config.toml
norm_eps = 1e-05
init_std_qkv = 0.036
optimizer = "laprop"
max_seq_len = 512
train_tokens = 437000000
MLP neurons of a small language model. Each row is named by its layer, matrix (gate and up: input weights; down: output weights) and neuron, and shows model dimensions 112-175. Each number is 128 + 24 x the weight over its row's rms, rounded and kept within 0 to 255. A neuron's up and down rows have the sign that makes its largest values positive.
Before each neuron's rows, "fires on" lists the tokens most often at its 100 highest values on Wikipedia text that the model never trained on. A number after a token or word is its count.

fires on: "or" 17, "ac" 14, "e" 12, "et" 11, "c" 10
L17.gate128 [160 162 119 145 138 117 152 118 158 118  84 114  98 101 121 125 149 117 138 104 133 107 144 108 134 121 104 102 143 141 165 179 126 150 138 111 160 130 128 154 151 150 118 100 158 127  87 116 135 153 104 123 118 158 110  99 135 137 164 115  98 177  98 140]
L17.up128 [114 159 139  99 130 151 160 105 132 135 156 128 130 170 119 120 143 128 123 121 136 114 144 161 128  77 148 132 160 118 101  83 133 158 124  97 121 106  93 120 114 144 142  87  75 138  94 113 133 115 107 145 119 147 134 110 135  97 131 134  86 148 154 144]
L17.down128 [141 112 173 124 166 166 155 132 145 114 138 115 108  70 118 106 144 144  97 137 142 159  84 123 114 123 111 135 124 145 126 104 171 122 136 131 140 105 161  79 149 114 124 122 121 170 162  95 122  99 140 106 105 144  80 128 140 173  87 137 133 120 135 158]

fires on: " Un" 51, "n" 27, "is" 22
L4.gate474 [141 179 138 119 128 118 135 136 104 140  95 130 113  97  74 116 135 158 127 129 115 147 168  87 154  96 111 116 112 120  93 146  97  75  94 110 144 149 136  99  76 108 123  96 173 108 131 143 139 140 137  89  58 144 169 119 149 130 122 112 119  94 120 160]
L4.up474 [130 161 136 101 155 115 146  76 157 119 120 148 123 136 152 115 135 101 125 141  91 148 134  92 134 100 130 141 124 124 106 125 142 155 143 145 177 128 109 122 137 130 143 137  49 117 145 118 175 117 152 110 108 166 127 138  85 102 135 124 134 189  98 115]
L4.down474 [104 146 124 139 132  99 105 120 109 124  69 167 141 123 167 145  67 118 116 125 133 131 146 151 122 105 215 117 141 121 104 170 179 117 113 114 156 128 114 121 115 139 173 148 149 153 149 126 119 118 162 111 149  94 102 145 153  94 135 128 150 104 140  70]

fires on: "f" 48, "g" 39, "um" 13
L4.gate657 [161 115 126  79 124  99 104 172 132 142  84 195 154 152 108 118 104 162 169 136 127 116  99 152 123 100 149 130 116 114 157 134 124 153 116 102 128 106 153 126 116 123 111 123 107 128  64 145  89 127  96  89 130 116 123 119 137 137 135 106 157 112  92 131]
L4.up657 [114 104 136 170 142 164 100 162 117 155  92 113 152 139 147 148 103 119 124 123 146 107 130 134 124 150 120 100 176 109 131 147 134 119  99 176 133  72 142 174 142 104 123 128 121 175 116 140 112 138  99 116 145 112 134 112 127 163  86  99 137 140 150 137]
L4.down657 [ 83  93 114 108  91 145  93 150 115 119 138 181 146 145 139 127 108 145 111  85 133 141 159 160 156 123 135 130 155  94  97 134 135 132 112 110 166  91 174 117 130 104 114 114 108 187 127 116 118 120 137 106 132 119 187 120 119  97  99  95 111 131 138 116]

fires on: "an" 42, "m" 37, "l" 5, "ew" 4
L2.gate418 [118 144 126 160 159 147 112 151 133 144 109 115 137 133  77 171 101 162 121 138 152  77 106 116 137 118 131 135 118 134 112  99  78  95 113 138 146 127 104 119 144 110  84  88 155 132 121 138  75 115 126 135 157  92 159 117 137 122 150 110 122 129  78 155]
L2.up418 [120 132 117 105 153 124 158 139 149 102 127 150  97 145 143 135 103 149 196 141 103 165 135 141 132 107 154 148 138 145 110 105 143 177 153  92 161  77 135 191 125 132 114 171 113 148 106 177 156 156 121 136 115 143 114 152 126 127 115 131 154  84 144  70]
L2.down418 [150 128 137 121 151 125 175 107 130 113 111 126 104  82 115 109 136 117 138 120 165 111 149 118 110 136  78 117 150 114  89 159 174 101 182 106 123 131 117 137 137  82 161 114 105  96 141 134 123 144  98  91 117 141 135 164 115 163 150 169 136 142 126 117]

fires on: "ri" 21, "op" 19, "ran" 12, "ab" 9, "or" 8
L7.gate667 [118 100 135 144 130 170 170 153 134 100  85 130 126  99 156 143 157 124 151 117 167 155 110 129  80 146  98  90 121 114 143 140  76 133  84 169 103 119 166 111 137 167 105 105 122 122  74 150 137 107 111 153 118  89 130 160 132 138 136 144 174 172  96 137]
L7.up667 [109 127 143  94 130 104 136 158 155 126 116 139 132 138 144 123 109 133  84  84 130 159 158 152 138 141 158 116 121 109 104 112 135 129  97 137 143 108 164 194 129 108 106 147 154 152 109 127 120  82 120 134  99 102 140 121 110 116 192 120 123 116  98 160]
L7.down667 [125 114  94 122 116 169 139 144 122 162 143 111  81 134 142 132  84 154 151 129 118 125 130 107 116 155 128 102 133  82 188 117 118 107 129 120 116 160 146 109 159 109 100 121 176 105 152 152  81 100 125 101 126 151 156 119 162 108 142 126 163 154  96 168]

fires on: "o" 44, "ow" 22, "is" 21, "at" 13
L4.gate665 [102 139 191 142 129 106 132 103  84 133 148 151  78 160  96 153 181 178  89 105 121 145 138 132 117 112 117 120 102 114  96 124 115 109 128 155 134  90 125 117 135 152 116 126 185 175 131 111 102 131 126 150  63 153 174 139 102 146 109 128 115 120 101 136]
L4.up665 [165 146 124 125 155 108 179 162 164 158 153 155 120 154 126 116 131  88 135 149 102 143 131 147 109 136 120 104 132  92 118 135 118 127 114 137 102 143 116 107  91 148 136 129 101 177 130 141 137 132 131 118 139 136 100 163 104 109 134 141 117 143 128 130]
L4.down665 [102 122 114 125 141  84 165 152 155 138 120 170 136 111 129 130 152 135 111  85 113 104 128 164 106 128 135 101 135 120 121 142 161 132 112 170 136 117 127 165  96 131 106 111 115 123 113 153 135 133 127 110 139 113 106 152 156 135 110 139 111 135 103 135]

fires on: "y" 17, "l" 17, "os" 12, "er" 9, "al" 8, "b" 6
L7.gate575 [107 125  90 162 114 141 108 151 120 115 137 136 122 122 117 157 128 170 100 157 188 151  96 111 123  95  95 157 142 115  87 137 115 129 111 143 115  86 113  85 103 103 163 109 119 112 145 126  90 102 156 129 124  64 108 112 141 107 119 132 118 129 143 135]
L7.up575 [ 98 118 113 122 113 127 107 134 156 110 105 134 123 127 103 173  87 140 110 149 118 150 137 129 116 124 127 151 106 115 134 148 147 127 141 115 155 156 146  87 166  87 144 169 163 174 113 160 111 150 175  70 147  92 143 135 130 164  99 129  90 137 153 118]
L7.down575 [161  88 154  90  70 133 117 154 174 117 105 125 103 152  75 169 142 122 139 173 124 141 135 116 139 159 151 112 101 150 172 133 169 158 136 148 147 147 116 131 130 156 110 100 157 137 174 118 144 141 132 150  97 153 151 129  99 139 128 129 135 129 129 141]

fires on: "n" 31, "c" 11, "a" 9, "ff" 8, "ac" 8, "ate" 8
L7.gate155 [100 163 109 121 173 110 169 116 132 155 118 115  71 131  96 106  75 118 186 118 144 108 119 143 154  91 128 116 124 139 115 179 121 125 149  99 161 104 104 131 142 118 153 118 110 125 122 105 124 131 141 146 116 139 120 142 144 139 147 140 128 136 114 136]
L7.up155 [127 110 132 131 158 149 169  84 115 132 176  87 130 159 133 187 158  82 115 106 103 107 127 147 168 150 102 123 166 133 143 111  82 174 144 109 147 126  94 153 105 122 112 100 119 113  86 119 172 101 161 132 133 142 107 119 168 102  92 131 128 139 134 182]
L7.down155 [155  93 136 111  95 123 162 139 150 140 176 119 153 124 159 172 126 172 185 130 141 173 144 110 118  83 125  73  76  98 129 166 143  91 124 148 114 133 126 164 152  97 161 130  94  82 154  75 125 161 163 118 117 120 125 148 127 143 117 142 123 128 122 127]

fires on: "uc" 21, "b" 11, "p" 9, "-" 7, "e" 7, "l" 5
L9.gate352 [105  98 138 141 123 190 144 159 145 114  99 116 130 157 128 141 122  95 138 117 114 171 154  91 120 123 156 151 111 131  99 121 150 100 110 135  85  86  82 145 181 124 155 176 115 130 123 135 142 102 130 134 115 117 119 119 105 136 139 102 105 141 114 122]
L9.up352 [145 144  94 153 126 139 133 131  85 126 110 116 156 139  89 142 150 125 139  92 137 175 130 142 165 146 129  78 127 115 117 123 116 106 142 137 139 184 122 140 151 161 144 123 124 152 113 126 128 115  68  93 101 160 128  94 141 122 134 125 163 138 153 127]
L9.down352 [128 110 104 120 143 105 116 143 128 125 154 173 140 109 148 156 163 150 136 137 133  99 147 153 140 123  86 120 120 125 125 134 127  92 120 144 141 154 104  79 156 167 141  97  89 136 134 137 114  94 134 160 114  70 110 148 120 131 116 109 131 118 119 132]

fires on: "om" 50, "p" 8, "ant" 8
L7.gate399 [127 121 157 152 134 101 139 128 169 124 115 116 106 162  87 144 193 136 121 125 126 147 104  83 154 115  94 146 130 134 136 138 130 140 115 157 121 106 110 123 140 128 124 168 147 150 127 129 167 124 134 130 114  94 171 117 118 135 164 120 150  86 115 112]
L7.up399 [127 110  97 115 104 139 130 101 132 140 126 147 161 126 106 146 142 116  89 123 105 149 120 124 149 144 152 117 106  76 142 127  79 120 133 145  84 129 119 106 138 136 148 135 147 114 110 108 150 105 133 105 118 141 103 121 107  79 148 115 143 100 109 127]
L7.down399 [131 111 131  93 118 153 111 118  93  85 140 139 169 163 108 136 143 142 125  97 116 126 125 152 146 139 109 114 140 187 137 111 144  59 116 146 108 127 102 144 119 140 131 144  84 113  98 151 125 116  70 164 109 164 126 124 129 134 107 103 110 113 157 112]

fires on: "ep" 15, "y" 10, "os" 9, "il" 9, "en" 8, "on" 7
L5.gate52 [117 179 134 123 150 142 133 164 151 139 119 120 124 121 137 114 145 163 137 120 154 125  59 128 111 153  99 145 114 121 134 165 142 112 110 167 117  94 120 109 120 108 135 155 119 129 164 149 167 112 165 123 122  90 120  85  96 132 139 140 115 100 101 146]
L5.up52 [129 128  94 143 100 120 106 108 167 123 117 128  72 137 132 142 173 131 111  81 134 144 126 159 182  98 135 131  95  92 196 123 124 104 146 126 113 138 128 100 123 131  64 172 117 144 143 140 132 118 156 104 130 134 130 113  98 152 143 104  99 132 140 162]
L5.down52 [ 84  95 183 154 121 140 114 150 133 174 113  94  85 139 132 133 151 168 108 128  89 164 153 157 108 136 114 122 146 140 144 113 162 115 132 145 147 127  86 111 107 120  82 130 135 123 136 110 135 114 124 105  51 220 132 126 137 154 109  83 111 135 165 143]

fires on: "g" 73, "t" 11, "ad" 8, "k" 5
L4.gate638 [159 122 158 125 103 109 107 130 157 147  89 159 137 169 105 108  92 141 128 144 104 130 127 103  98 105 105 107 101  79 170 125 119 136 138  87  91  89 135 114 110 140 127 122 155 150 107 112  84 120  98 110 108 102 153 129 136 130 133 127 158 103 125 117]
L4.up638 [107 119 169 157 131 104  96 109 120 148 120 159 167 122  96 126  88 203 165 143 111 118 128 124 118 116 145 120  67 128 160 100 136 148 130  97 179 124 156 151 142 139 155 124 128 137  73 144 158  99  97 122 104 150 135 144 156 137 112  84 128  92 127  71]
L4.down638 [115 128 122 105 108 110 141 141  95 222 167 129 117 118 136  83  83 112 149 109 100 107 116 108 154 140 128  92 132 132 153 125 134  93 120 147 186 103 140 107 135 135 120 103 171 135 106 181 122  84 137 133 159 116 159 122 141 103  63  47 134 123 141 114]

fires on: "b" 34, "7" 9, "m" 7, "l" 5, "B" 4, "6" 4
L13.gate242 [115 115 116 103 158 126 154 120 117  98  81 118 119 138  71 131 133 134 135 143 158 104  85 102 139  91  97 146 111 134  97 129 133 140 110 141 156 109 101 111 139 111 120 126 152 135 120  82 101 137 128 134 131 125 102 144 151 110 178 105 119 130 105 169]
L13.up242 [129  85 121 124 154 139 128 166 151 149 113 118 115  82 104  85 110 137 160  93 122 159 168 118 103 139 114 128 157 142 103 139 126 139 135 122 189 102 158 153 160 124 101 151  59 149 155  69 140 104  98 172 147 126 142 114 114 134  92 145 149 144 165 111]
L13.down242 [161 121 108 156 179  67 100  99 141 140  92 162 135 108  98  98 164 125 115 131 131 114 141 154 114  93 140 150 138 134 138 151 141  93  88 109 108 134 132  90 124 152 105 141 120 114 163 159 164 139 146  78 148 133 179 110  89 140 182 125 128 111 125 134]

fires on: "ed" 23, "ue" 10, "ab" 9, "em" 8, "-" 7, "ri" 7
L7.gate69 [ 95 118 156 158 116 152 150 145 141 161 151 125 119  74 129 111 122 132 154 145 160 160 150 118  71 181 116 111 143 131  98 187 119 176 137 154  89  78 172 151 121 125 170 129 156 109  90 110  72 109 150 111 117 102 143 120 113 133 131 180 133 124  76 102]
L7.up69 [128 126 187  98  84 155 131 119 167  89 155 140 174 125 127 155 156 119 124 127 123 125 114 154 151 150 129 128 139 117 165 130 148 177  90 152 158  86 158 125 127  62 117 149 117 130 128 164 114 146  96  99 153  99 132 110 140  88 148  91 118 136 125 100]
L7.down69 [ 65 108 119 130  87 104 109 127 112 147 157 129 125 162 170 125 127 196 118 115  86 118 133 150 140 140  87 124  94  93 129  93 118 127 170 141 102 106 146  95 143 134 138 153 113 124 130 125 110 111 132 156  99 122 161 138 152  95 142 133 103 117  54 122]

fires on: "y" 39, "ion" 34, "on" 11, "ce" 6, "n" 6
L4.gate354 [148 134 135 134 135 124 120 119 136 160 102 120 112 115 124 160 114 116 152 122 143 136 119 129  97  95 138 148  85 155 159 141  90 137 112 150 108  77 212 112 112 124 189 126 105  73 116 175 108 135 148 102  85 138 140 109 125 162 128 127 176  95  92 141]
L4.up354 [131 143 127 144  96 108 135 132 155 123 158 136 144 136 167 102 122 138 122 132 124 131  89 109 141 139 147 152 139  97 151 111 117 141 122  97 177 133 108 148 119 142 134 115  76 156 108 146 134 122 130  95 125 154 173 163 159 118 117  79 187 138 163 133]
L4.down354 [113 145 105  94 144 120  95 113 118 140 121 105 107 138 120 149 103 155 165 136 122 137 174 116 117 129 167 118 133 114 162 122 147  96 142 113 166 133 137  99 117 156 144 136  90 106 120  75 101 138 160 104 117 112 117 168 157 149 120 195 142 114 100 119]